Weights of a small transformer language model: no biases in attention or MLP.
MLP neurons of a small language model. Each row is named by its layer, matrix (gate and up: input weights) and neuron, and shows model dimensions 442-505. Each number is 128 + 24 x the weight over its row's rms, rounded and kept within 0 to 255. A neuron's up and down rows have the sign that makes its largest values positive.
A block is one neuron, or neurons of one layer that tend to fire together. Before each block is what it responds to, as a language model described it from the Wikipedia text at the highest values.

Responds to: Mid-number digit fragments
L3.gate479 [123 186 132 108 169 145 155 103  96 120  79 175 141 124 123  98 192 111 161 155 119 153 141 152 156 110  85 120  89 116 166 152  96 115 104 129 150 149 145 132  92 113 124 123 147 130 112  83  97  86 132 130 150 123 149 144 136 111 116 122  85 120 116 123]
L3.up479 [124 125 104 129 119  95  61 130 135 117  85 129 128 119 112 161  94 127 143 106 138 123 131 112 122 106 141 153 135 157  85  98 111 137 164 173 114  88 123 147 139 136  96 133 151  88 129 118 150 130 178 149 157 133 120 153 113 164 134 147 160 157 154 123]
L3.gate1083 [ 99 178 128 139 128 170 100 122 144 102 125 150 128 121 139 104 151 140 148  90 153 118 109 123 137 143 143 134 107 129 115 150 106  73 113 124 122 134 144 140 122 134 139 152 167 117 144 108 114 139 174 163 137 142 139  98 167 158 166 111 146 125 143 115]
L3.up1083 [135 124 183 128 121 115 106 123 136 138 110 138 141 153 138 131 180 132 124 109 152 156 113 118 141 133 138 135 169 135  78 162 159 102 112  93 123 105 141 115 140 133 113 132 134 148 133 111 128 146 151  98 122 140 119 157 206 158 105  89 142 147 114 125]

Responds to: Clause-boundary tokens
L4.gate360 [118 118 123 145 181 128 139 115 126 138 102 155 159 146 123 118 101 150  87 124 120 119 119 149 110 171  66 138 157 112 122 120 108 133 157  94 134 147 102 111 139  99  91 114 151 129 107 121 139 149  92 140 106 142 119 189 162 142 157 138  83 121 117 164]
L4.up360 [ 95  96 110 119 182 166 139  82 168 142  75 152 105 149 135 125 148  98 124 116 130 144  85 101 148 164  92 131 158 179 102 123 123 108 142 126 117 134 119 165 138 134 125 112 154  98 107 105 167 138 112 103 152 119 108 150 147 101 157  67  98 130 179 148]
L4.gate785 [ 97 144 101 143 132 170  97 162 108  71 117 162 144 122 127 132 128 125 139 169 146  98 158  75 130 161 128 129 125  98 112 100 169 114 140 121 144 110 106 131 129 142 121 165 158 145 122 136 134 167 166 140 119 130 108 132 130  98 115  96 133 117 142 138]
L4.up785 [107 112 155 111 109 187  98 138 128 171  82 162 114 109 147 149 107 109 152 124 159 154 132 109 108 165 139 117 171 132 131 152 142 167  89 120  96 108  85 155 127 127 152 139 131 139 113 108 126  89 138 144 132 166 154 121 132 159 129 102 116 150 149 142]
L4.gate998 [ 99 120  84 110 140 136 104 149 128  99 154 134 158 130 146 132 117 132 165 156 132 137  94  85  76 122 144 150 119 111 186  84 138 112 138 137  94 125 150 161 166 158 150 177 168 113 133  90 135 160 120  97 110 107 142 159 135 109 140 128 113 108 158 141]
L4.up998 [129  94 182 126 132 172  93 159 109 113 147 113 133 137 133 141 171 129 131  98 150 113 131 124 138 122 105 136 134 117 183 122 112 150 106  91 137 120 141 114 130 115 128 138 116  94  58 123 128 129  95 137 147 108  88 137 121 148 145 110 170 131 118 157]
L4.gate1192 [134 154 133 109 101 135 143 146 158 180 124 178 124 104 107 132 109 126 100 146 161 177  99 112 105 112 122 126 119 120 102 102 162 144 149 111 121 155  99 131 146 103  96 129 123 121 145 139 136 137 151 144 126 126 105 115 125  90 156 133 113 115 141 109]
L4.up1192 [120 115  89 114 168 150 101 155 125 138 130 125 130 139 104 150 158 138 121 146 106 148 137 118  71 145 168  77 156 158 139 144 128 126 108 142 115 109  91 119  32 134 113 137  98 136 153 143 145 161 128 162 130 118 142 141 128 136 124 121 180  83 109 141]

Responds to: Relative clause openers
L2.gate15 [105 128 137 115 117 136 106 115 155 122 128 139 136 162 149  71  90 147 150 132 146 105 141 126 127 119 141 124 148 116 122 112 157 138 119 144 142 130 116 123 164 146 173 173 122 138 182 133 134 168 178  48 147 153 129 144 123 126 159 158 113 138 143 122]
L2.up15 [122 146 123 115 100 123 115 144 127  94 130 145 145  98 128 135 145 147 146 117 104 118 168 168 129 125 131 153 175 155 153  97 136 147 145 119 120 133 113  92 166 110 152  95 137 176 106 132 127 109 121  81 124  82 128 154  77 125 135 121 135 162 123 174]
L2.gate54 [ 91 147  78 168 121 129 107 129 144  99  98 124 125 107 157 124 139 115 142 155 171 129 148  81  90 108 112 176 161 102  67 115 111 161  96 117 117 147 112 110 135 130 130 116 187 119  95 157 102 140 123 137  80 128 161 138 159  99 146 139 138 167 125 136]
L2.up54 [ 88 162 133 123 167 144 107 132 118 113 158 125 148  89 150 103 133 135 119 144 117 165  85 138 143  83 122 113 134 119 137 131 113 138  97  94 131 120 120 135 155 107 140  99 152 133 103 151 111 138 148  74 132 152 116 112  76  94 114 167 163 129 116 122]
L2.gate79 [117 119 142 113 116 158  88  96 105  84 134 170 137  79 154 107 165 144 132 135 117  95 134  99 129 132 121 124 163 154 157 143 131 159 154 118 104 142 110 112 159 121  86 113 111 155 134 127 151 121 101 104 103 115  99 160 111 120 119 106 100 134 157 123]
L2.up79 [113 153 127 112 131 135 102 152 111 147  68 118 139 163 151 159 100 106 106 155 120 145 126 146 136 125 118 148 151 130 102  99 118 163 111 127 150 110  86 146 158 136 139 102 142 134 136 133 135 139 129 131 152 112 147 141 106 165 130  94  89 121 125 121]
L2.gate455 [108 129 113 110 171 107 119 119 136 111 134 147  93  92 137 134  94 124 152  93 112 128  97  71 122 140 102  98 169  85 164 168 147 155 139 128  98 125 108 111 152 117 158 110 135 136 136 150  98 103 134 145  85 101 129 102 147 139 103 149 125 124 101 137]
L2.up455 [102 111 124 118  89 123 122 125 145 162 163 160 114 131 126 146 139 122 157 105 120 147 144  96 106 116 132  97 151 131 155 127 107 143 115 119 148  93 151 108 163 110 152 114 143 144 143 116  91 112 140 159  39 148 160 179 151 117 141 106 103 101 106 138]
L2.gate819 [124 121 135 143 107  91 133 130 144  83 129 135 114 136 140 123 170 107 107 131 132  87  95 127 121 160 136 111 180 124 137 157 153 141 185  95 154 161  78 128 151 115  96 105 141 112 111 135 145 110 161 125 138 143 100 141 142 110  91 100 117 164 127 122]
L2.up819 [ 93 120 140 116 115 128  85 161 136  93  97 143  99 165 105 157 119  72 128 150 164 143 110 156 152 123 143 115 136 157 160 145 127 155 138 146 133 122 113  89 184 137 164 149 137 104 154 131 125 114 161 118 162 128 144  82 109  93 112 102 118 154 153 128]
L2.gate866 [ 91 115 126  92 176 166 114 110 135 120 152 178 100 165 167 157 154 149 100 111 132 119 139 151 111 103 144 164 132 151 118 140 118  99 123  78 115 132 151  98 121 122 103 121 128 131 116 145  47 171 157 133 133  90 157 116 120 129 123 122 154 149 129 132]
L2.up866 [134 100  98 124 117 137 136  87 154 132 151 125 125 119 146 146 121 152 127 153 122 125 146  98 149  94 143 160 130 149 101 122 132 181 104 113 163 106 132 148 141 130 142  84 129 144 148 112 105 160  91 140  94 123 147  84 170 119 112 142 131  99 126  81]
L2.gate1127 [123 129 137 143 195 124  89 129 117 128 134 149 151 130 157 133 141 166 160 160 167 112 105 113 175 118 122 125 115 112 119  96 130 136  95 133 166 152 127 107 131 152 136 124 100 117 130 141 156 162 137 148  96 134  98 121  66 106  90 146 100 151 154  84]
L2.up1127 [140 183 165 149 146 141 122 130  88  64 172 130  91 157 144  93 107 117 112 108 127 125 162  98 144 134 159  91  48  83 117  95 105 142 105 101 117 142 153 132 133  79 157 118 186 102 131 122 162 122 143 159  84 110 141 100 125 140 140  93  86 158 141  93]
L2.gate1269 [126  86 142 162 126 119 139 117 119 154 140 130 112 164 131  98 119 103  92 158 152 103 104 150 139 142 116 126 141 154  88 101 117 156 106 139  88 121  83 126 122 162 108 126 146 122 115 103 146 122  80 105 128 103 119  89 132 124 116 160  94 108  96 114]
L2.up1269 [135 112 114 169 151 144 146 107 100 103 113 106 164 129 129 100 174 156  53 139 175  98 132 146 116  88 122 116 141 119 136 120 136 139 134  86 156 197 146 137 135 143 141 156 131  97 148 157 108 120 145 133 114  83  87 106 138 135 141 123 122 149 130 138]

Responds to: Relative pronoun after noun
L4.gate121 [122 121 118 110 111 137  91 139 129 149  77 108 114  86 169 120 145  90 157 139 155 116 104 148 129 151 123 126 108 100 107 101 115 149 124 116 165 134 106  96 140 120 144 138 153 150 150 119 116 155 125 116 135  95  85 161 144 157 129 147 136 134 133 160]
L4.up121 [128 147 113 122 130 126 149 153  91 129 112 135 148 139 110 160 153 142  86 118 135  99 153 119 158 145 161 166 133 139 164 188 125 133 135 124 118 118 102 129 116 145 145 113 108 150 160 143 170 140 148 115 136 104 126 177 128 133 134 100 108 144 127 136]
L4.gate453 [142 139 128 138 136 154 129  98 114 151 116 131 104 141 185 132 108 123 124 156 110 111  36 116 122 138 136 147  98 128 106 145 131  94 154 105 140 110 140 148 135  87 127 125 147 126 135 149  96 133 152 119 130 154 112 168 138 174 153 131 121 132 182  78]
L4.up453 [162  80 148 128  96 175 101 113 163 144 126 134 124 128 138 140 145 101 159 117 111 144 121 127 129 128 137 121 122 141 151 159 123 118 114 115 152 102 176 145 103 148 153 154  71 174  96 135 102 124 149 103 122 147 146 133  90 145 121 164 152 138 109 120]
L4.gate502 [125 147 133 130 127 123 109 123 157  94 141 100 107 134 112 146 121 149 113 151  80 121 142  93  91 122 110 145 130 151 132 153 150 130 115 136 218 129 157 144 129 109 142 154 130 110 138 126 140 142 128  97 114 104 106 128 150 117 102 162 155 101 140 193]
L4.up502 [132 176 171 114 147 141 143 122 102 148 134 155 121 112 137 127 108 117 169 149 136 109 155 111 147 149 178 106 135  77 129 111  89 120 161 137 126 133 115 145 174 120 120 103 150 148 163 167 183 174 137 164 131 166 131 159  82 147 167  93 185 133 119 115]
L4.gate931 [156 176 140 163 126 136 130 109 143 130 149 120 134 154 157 119 130 138  87 149 205 116 124 124 127  93 126 129 167  83  96 194 165 132 153 123 108 171 117 142 175 166 105 124 111  93 126  78 130 119 161 132 154 110 135 143 115 140 101 106 118 164  98 149]
L4.up931 [151 140 143 141 114 129 141 130 142 159 183 140 116 158 135 126 111 110 154 136 179 164 128 115 121 117 123 135 143 129 128 149 117 121 100 116 120 112 174 128 111 165 123 107  98 158 132 157 151 151 169 124 143  87 174 107 115 108  76  92  81 142  80 125]

Responds to: Predicate start after subject
L2.gate29 [118 119 132 130 144 119 158 115 115 154 127 161 120 165 177 165  88 117  93 137 113 139 108  83 118 126 169 160 110 155 139 158 105 104 130 141 130 116 132 130 124 112 162 116 118 100 105 150 142 122 116 112 106 117 123 115 120 148 106 154 156 143 123 112]
L2.up29 [120 169 135 103 150 188 181 152 107 155 132 152 124 131 151 110 141  96 132 101 131 113 148 114 105  95 101 144  99 134  93 132 110 162 108 125 116  96 138 110 103 168 118  75 130 145  92 131 117 135 101 131 137 171 149 132 139 113 114  93 178 122 136 120]
L2.gate310 [124 116 166 112  97  85 124 116 111 123  98 143 114 122 124 122 106 144 139 131 129  87 109 119  99 156 123 132 130 172 120  96 128 122  73 105 130 123  98 170 122 122  66 134 147 109 170 131  98 162  56 116 142 121  94 144 134 134 116 122 134  99  80 127]
L2.up310 [141 159  97  89 141 118 138 129  94 156 119 149 126 135 135 102 126 128 123 155  93 101  97 143 141 154  99 138 150 119 140 115 150 133  95 115 118 101 102 126 162 132 105  95 152 129 127 162 133 128 114 115  93 159 111 141 161 126 138 123 123 141 188 157]
L2.gate427 [101 173 142 156 159 136 133 148  96 147 124 134 155 128  97  78 109 125 110 153 125 173 105 117 122 143 139 118 137 129 139 131 115 134 191 139 108 129 124 162 130 141 129  92 104 147 113 145 124 112 151 122 140 130  90 160 147 117 134  88  99 146 138 115]
L2.up427 [129  73 152 143 130 124 136 136 108 142 153 142 148 146 167 138 129 158 126 132  97 114  70 112 154 123 131 111  97 159 111 138 123 146  76 131 128 111 156 114  97 101 118 170 117 108 153 112  60 108 138 149 171 149 146 150 129 161  89 165 101 151 116 143]
L2.gate586 [119 154 126 115 105 113 114 169 142 158 108 152  67 109 152 136 105  98  94 129 135 142 119  95 117 137 164 128 141 117 109 103 141 136 120 149 119 107 137 154 163 137 130 136  94 128 150 126 114 136 166 151 194 165  90  86 126 136 144  82 168 176 161 131]
L2.up586 [148 136 146  96 172 128 133 160 122 109 117  93 110 145 119 111 154 147 107 112 137  99 134  76 151  98 110 104 125 140 127 135 118 107  73 158 138 101  96 139 151 182 119 199 115 116 144 111 103  90 164 126 125 142 104 133 121 134 173 100 130 150 137  66]
L2.gate727 [115 117 146 150 102 135 129 143 132 123 125 120 146 122 137 148 150 133 129 138 119 129  80 137 109 100  90 130 103 125 140 145 151 157 144 110 121 160 147  80 150 105 134 102  93 128 109 109 135 103 152 150 153  92 120 119 132 140 110  86 125 107 158 118]
L2.up727 [132 118 131 170 122 183 134 144 122 108 149 104 154 188 146 133 126 112 102 135 113 121 114  98 136 144 114 101 114 141 155 142 170 107 141 119 128 112 145 110 140 121 188 134 107 169  93 123 120 135 141 127 118 138 126 135 129  94  93 103 153 117 157 120]
L2.gate793 [ 91 148 111 133 150 124 148 154 118 104 177 114 118 135 103 120 122 149 142 107 114 121 153 135 132 173  90 112  97 128 119  99 128  97 124 161  97 172  89 137 166 140 137 128 152 128 109 141 148 142 102  86 113  98  98 139 164 132 160 115 124  97 152 121]
L2.up793 [140 110 112 133 123 114 162 138 175 149  95 140 143 136 106 135 124 138 117  72 124 132 107  83 154 175 142 134 124  94 130 159  90 161 140 141 151 126 135 137 172 153  98 140 101 116 133 107 149  99 121 158 169 140 126 112 152 124 118 147 176 147 100 121]
L2.gate832 [122 154 107 124  94 107  96 142 110 137 137 196 153 179 175 115  90 115 113 133 118 109 112  87 149 141 116 124 118 119  90 125 134 114 105  82 116 116 142  97 129 113  77 156 116 138 160 121 180 125  90 125  91 108 165 119  98 152 123 117 138 119 154 128]
L2.up832 [129 138 119 148 127 135 101 158 168 135 134 159 153 132 184 114 136 162 159 150  92 135 115 144 182 133 128 118 162 100 154 141  99 129 151 131 131 159 117  85 152 135 114  93 147 103  94 103 102 163 106 128  82 135 135 121 138 135  94 102 176  78 124 165]
L2.gate940 [133 151 138 111 156 148 126 123 164 132 118 129 125 127 132 127  90 105 104 135  88  84 113 110 108 156 164  97  67 102  98 111 104 139 146 141 130 113 123 181 164 110 137 146 130 110 111 145 134 139 127 123 103 179 149 159 139 125 104 134 178 155 159 160]
L2.up940 [101 143 159 121 127 156  97 121 114 120  96 168 139 118  92 145 134 133 157  89 102  87 116 152 124 166 121 125 124 185 128 151 109 136 122 142 109 135 148 108 128 158 159 148 150 124 112  90  99 116 133  88  99 147 116 166  91 151 160  76 130 117 119 101]

Responds to: Passive auxiliary verbs
L3.gate73 [133 126 105  92 147 145 156 112 147 172 149 118 101 147 142 138  92 168 103 157 139 132 131 143 152  92 107  87 122 149 103  95 138 112 116 123 143  81 116 121 136 139 163 116  70  90 109 102 127 112 170 100 139  97 138 138 127 130  89 130 106 130 145 159]
L3.up73 [105 133 169 144 128 130 124 158 112 117 144 126 153 132 137 104 137 104  89 155 117 130 119  93  79 119 109 106 114 152 147 122 140 131  99 105 149 141 123 140 177 118 112 140 164 108 165 201 116 123  82 112 145 103 108 104 140 115 130 107 115 165 120 132]
L3.gate396 [139 148 109 134 140 122 128  99  73 106 104 161 123 128 113  82 164 119 144 135 137 115 134 109 133 125  73 134 133  99 137 117 136  76 133 143 108 111 149 151 147 142  96 118 138 164 122 125 110 100 128  89 110 177 167 134 128  95 107 115 133 129  98 105]
L3.up396 [141 129 134 158 117 124 148 153 115 144  94 145 109 137 126  87 141 152 108 118  95 152 114 138 123 117 165 116 130 136 125 113 138 164 154 112 138 162 155 103 103 101 134 118  97 148 128 149 140 126 155 150 118 132 125 115 130 160  86 104 141 181 137 107]

Responds to: Temporal phrase endings
L2.gate179 [110 166 107 144 100 127 119 162 140 126 166 160 107 118 154 139 118 130 153 117 127 137 110 104 119 171 131 156 170 124 149 171 123 143  98 135 121 117 157 133 122 119 170 179 134 102 177 147 145 159  97 166 150  78 143 140  83 127 160 160 114  97 108 122]
L2.up179 [ 82 142  70  89 137  98  96 134 119 137 105 165  96 147 131 147 136 165 140 144 116 122 128  92  76 128 125 146 134 139 148 171 124 119 105 122 106 115 140 122 112 138 126 121 162  88 153  90 147 130 104 118 101 131 130 159 135 122 151 127 128 169 161 116]
L2.gate195 [119 115 114 128 134 151 146 151 114 105 149 135 122 106  96 117 112 133 149 107 120 145 136 133 177 178 121 107 132 145 131  92 128 125 127  79  69 131 118 133  90 124  63 153 118 137 121 117 127 100 114 151 120  99 130 162 174 132 151 106 130  96 131 145]
L2.up195 [166 111 129 119 114  38 127 133 101  91 162  92 108 111  72 152  95 124 131 128 138 148 151 117 152 139 143  87 135  98 150  61 135  58 122 148 150  97 130 154 131 161 121 134 142 140  81 144 138 139 109 196 167 101 141 165 125 136 124 148 131 107 157 123]
L2.gate258 [139 120 129 153 148 141 134 125 109 126 101 142 129 119 163 126 132 134 146 119 100 117 121 112 158 153 116 101  89 148 146 113 136 115  99 168 167 139 147 123 119 150 119 160 130 125 127 122 109 104 125 144 122 182 134  98 161 171  99  91 114 151 119 134]
L2.up258 [164  89 117 147 100 100 106 136 142 126 127 133 143 138 173 125 128 125 161 117 121 159 162 145 144 119 110  99 119 123 114  84 145 124 109 188  90 125 119 118 113 134 148 148 139 112 113 103 124 151 119 107 137 161 123 103 162 140 131 106 108 131 144 121]
L2.gate358 [130 145 113 116 128 150 126 135  76 134 145  99 157 127 155 129 109  96 156 104 179 157 100 108 127 141 153 125  94 128 139 104 112 167 102  91 110 147 151 114 139 123 156 150 119 130 104 125 116 175 115 161 114 108 108  82 108 120 133 116 119 100 100 111]
L2.up358 [127 110 139 115 166 146 108 124 127 123 127 117 169 133 140 120 108 135 145 131 170 131  80 129 147 131 121 131 136 115 174 129 115 178 108 111 114 111 128 116 144 125 177 161 120 126  89  93 121 170 110 153 109  95 101 101 108 138 156  72 105 105  56 108]
L2.gate1021 [ 99 129  90  94 166 110 135 133 135  93 133 165 115 132 141  89 152 138 127 146 127 139 136  94 127  86 161 133 114 102 139 115 149 140 110 147 119 104 116 150 112  80 156 183 166 148 130 175  75  59  95 152 125 123 157  92 171 104 111 101 153 114 107 174]
L2.up1021 [109 124 113 134 176 120 138 132 137 107 129 137 110 144 151 107 157 128 119 142 153 152 106 112 141 110 158 172 110 139 153 105 120 131 140 142 134 150 124 123 155  99 136 138 120 138 138 140  98 108 116 138 120 146 181 111 107 139 127 149 151 116  97 144]
L2.gate1095 [173 116  99  97 112 138 113 103 156 118 132  98 149  95  85 118 146 131 172 170 127  87 136 126  62 112 134  73 163 112 137  74 141 136 115 124 139 123 124 114  84  93 166 131 135 127 114  88 105  93 116 136 131  79 132 146  72 110 141 140 158  70 121 159]
L2.up1095 [135  83 115 114 114 188 129 115 154 171 148 132 120 127 148  97 127 145 145 138 160  87 121 148  85 125 118 131 128  83 138 111 116 133  65  98 176 153 142  90  95 129 117 156 111 129 102 140 159 124 145 131 113 135 141 181 133 158 183 151 153  97 128 175]
L2.gate1129 [ 83 175  92 120 107  97 150 111 162 117 112 120 129 112 108 121 127 175 113 148 137 125  92 113 134 136 139 118 147 118 129 127 130 107 140 125 166 108 118 108 119 138 144 201  81 106 124 144  83 127 132 145 150 105 144 134 117 127 112 161 154  84 110 122]
L2.up1129 [112 138 102 135  99  87 104 126 120 123 139 176 115  94 152 163 140 180 168 117 113 114 147 102 110 112 167 155 150  97 142 123 113 125 144 146 142 129 113 149 117 147 161 164 139 168 129 125 135  75 145 158 160  95 173 101 105 152 124 132 102 133  90 139]
L2.gate1247 [133  96 153 152 183 120 140  96 145 148 105 133 111 143 110 103 107 134 129 126 114 124 129 116 154 121 160 107 111 120 124 127 114 138 113 118 119 111 142 107 125 172 171 159  70 120 130  79  92 122  98 131 128 160  89 134 131 184 100 129 129 145 184 114]
L2.up1247 [132  78 116 165 119 126 126 101 119 191  69 152 134 139 124 112 125 140  93 133  74 137  91 131 132 173 117 123 162 113 106 136 153 120 133 145 139  76 143 135 127 151 155 157  80 148 139 153 162 139 105 130 119 160 118  93 162 151 111  96 110  61 164 100]

Responds to: Verb after subject
L4.gate622 [132 152 150 139 118 155 107 130 121 139 124 115 131 133 149  93 131 154 171 126 146 118 124 124 157 130  63 101 100 178 141  78  96 119 149 132 118 107 122  77 140  96 145 129 149 115 114 104 121 127 122 105 145 137 127 130 150 190 106  97 111 117 140 105]
L4.up622 [128 154 108 127 183 137 123 166 106 137 141 132 129 139  97 126 108  99 145 156 103 140 136 131 122  94 125 154 142  69 131 121 123 157 119 143 115 113  94 134 181 123 136 123 213 115 110 111 126 112 148 106 115 136 155 143 175 110 162 118  95 144 140 117]
L4.gate1024 [138 138 143 189 142 103 149 105 134  96 107 112 142 157 120  95 130 149  90 127 127 164 119 175  84 142 171 174 133 135 155 140  93 110 149 158 133 133 155 102 134  95 139  87 172 134 143 117 122 104 148 108 140 115 117  98  82 135 119 112 124 154 149  78]
L4.up1024 [111 163 139 164 169 128 135  92 113 106 145 127 139 149 105 105 124 145  88 159 115 150 132 113 128 165 110 143 126  99 151 158 127 128  93 143 120 117 154  82 147  93 126  92 192 123 124  87 113 148 138 171 176 153 128 100  74 117 161 104  83 164 144  70]
L4.gate1067 [ 98 147 140 126 186 177 113 140 137 129 111 132 117 135 112 101  86  99 143 133 166 128 140  86 124 153 115 151  98 133 132  88 120 109 108 121 156 143 129  95 133 109 149 116 151 120 117 109 154 134 143 118 117 125 108  91 126 103 126 142 114 125 129 147]
L4.up1067 [109 152 131  90 152 169  98 109 104 149 181 137 121 150 172 104 128 139 142 124 133 134 153 106 144 187  75 112  95 100  71 113 125 143  71  86 171 158 108 144 112 124 118 111 127 163 128 174 131 123 147 118 185 109 140 120 110 107 136 134 159 111 120 133]
L4.gate1124 [155 183 142 124 178 123 122  97 162 102 128 153 140 135 125 133 129 144  84 100  84 120 142  94  98 137 147 135 127 114 131  85 131 110 124 127 164 141 132 127 172 101 149 129 126  93 130  77 130 140 139 119 117 112  86 147 109 141 159 118 118 126 132 136]
L4.up1124 [113 160 132 137 145 145 148 105 113 101 113 146 155  92 132 130 113 157 103 129 147 101 106 113 123  98 109  95 148 155 121 116 134  76  91 115 164  74 133 104 136 128 130 121 118 172 119 146 139 177 133  88 167 141  85 131 104  96  85 122 118 125 109 127]

Responds to: End of introductory phrases
L3.gate513 [124 134 118  87 112 127 157 153  88 152 143  87 145 111 129 114 129 137 130 141 155 147 122 184  99 112 103 158 149 136 136 127 100 108 160  85 124 150 157 134 147  78 145 121 130 153 139 121 154 123 116 113 182  51 129 115 114 103 124 118 109 116 136 142]
L3.up513 [137 116 128 161 103 163 101 113  87 156 182 101 153 126 104 177 173 118 126 126 121 119 139 164 104 124 146  76 113 144 140 146 105 134 119 122 175 134 122 126 127 128  94 152 181 149 169 123 144  91 119 142 126 123 163 119 124 119 123 136 141 103 122 128]
L3.gate1150 [121 117 121 126 136 165 119 128 110 129 135 138 130  88 126 131 118 163 134 109 128 133 108 139  89 135 133 146 143  72 150 103 151 127 134  79  92 122 135 159 135 126 147 193 135 117 137 114 110 153 139 146 143  90 121 117 150 103 158  88 119 109 105 121]
L3.up1150 [126 116 137 148 113 116 101 119 121 122 114 160 132 189 112 101 145 103 133 118 133 144 114 147 152 123 175  83 148 115 116  74 110 129 123  93 133 153 135 102 104 145 114 126 144 122 121  94 128 127 133 151 147  99 152 121 128  99  46 103 129 132 116 184]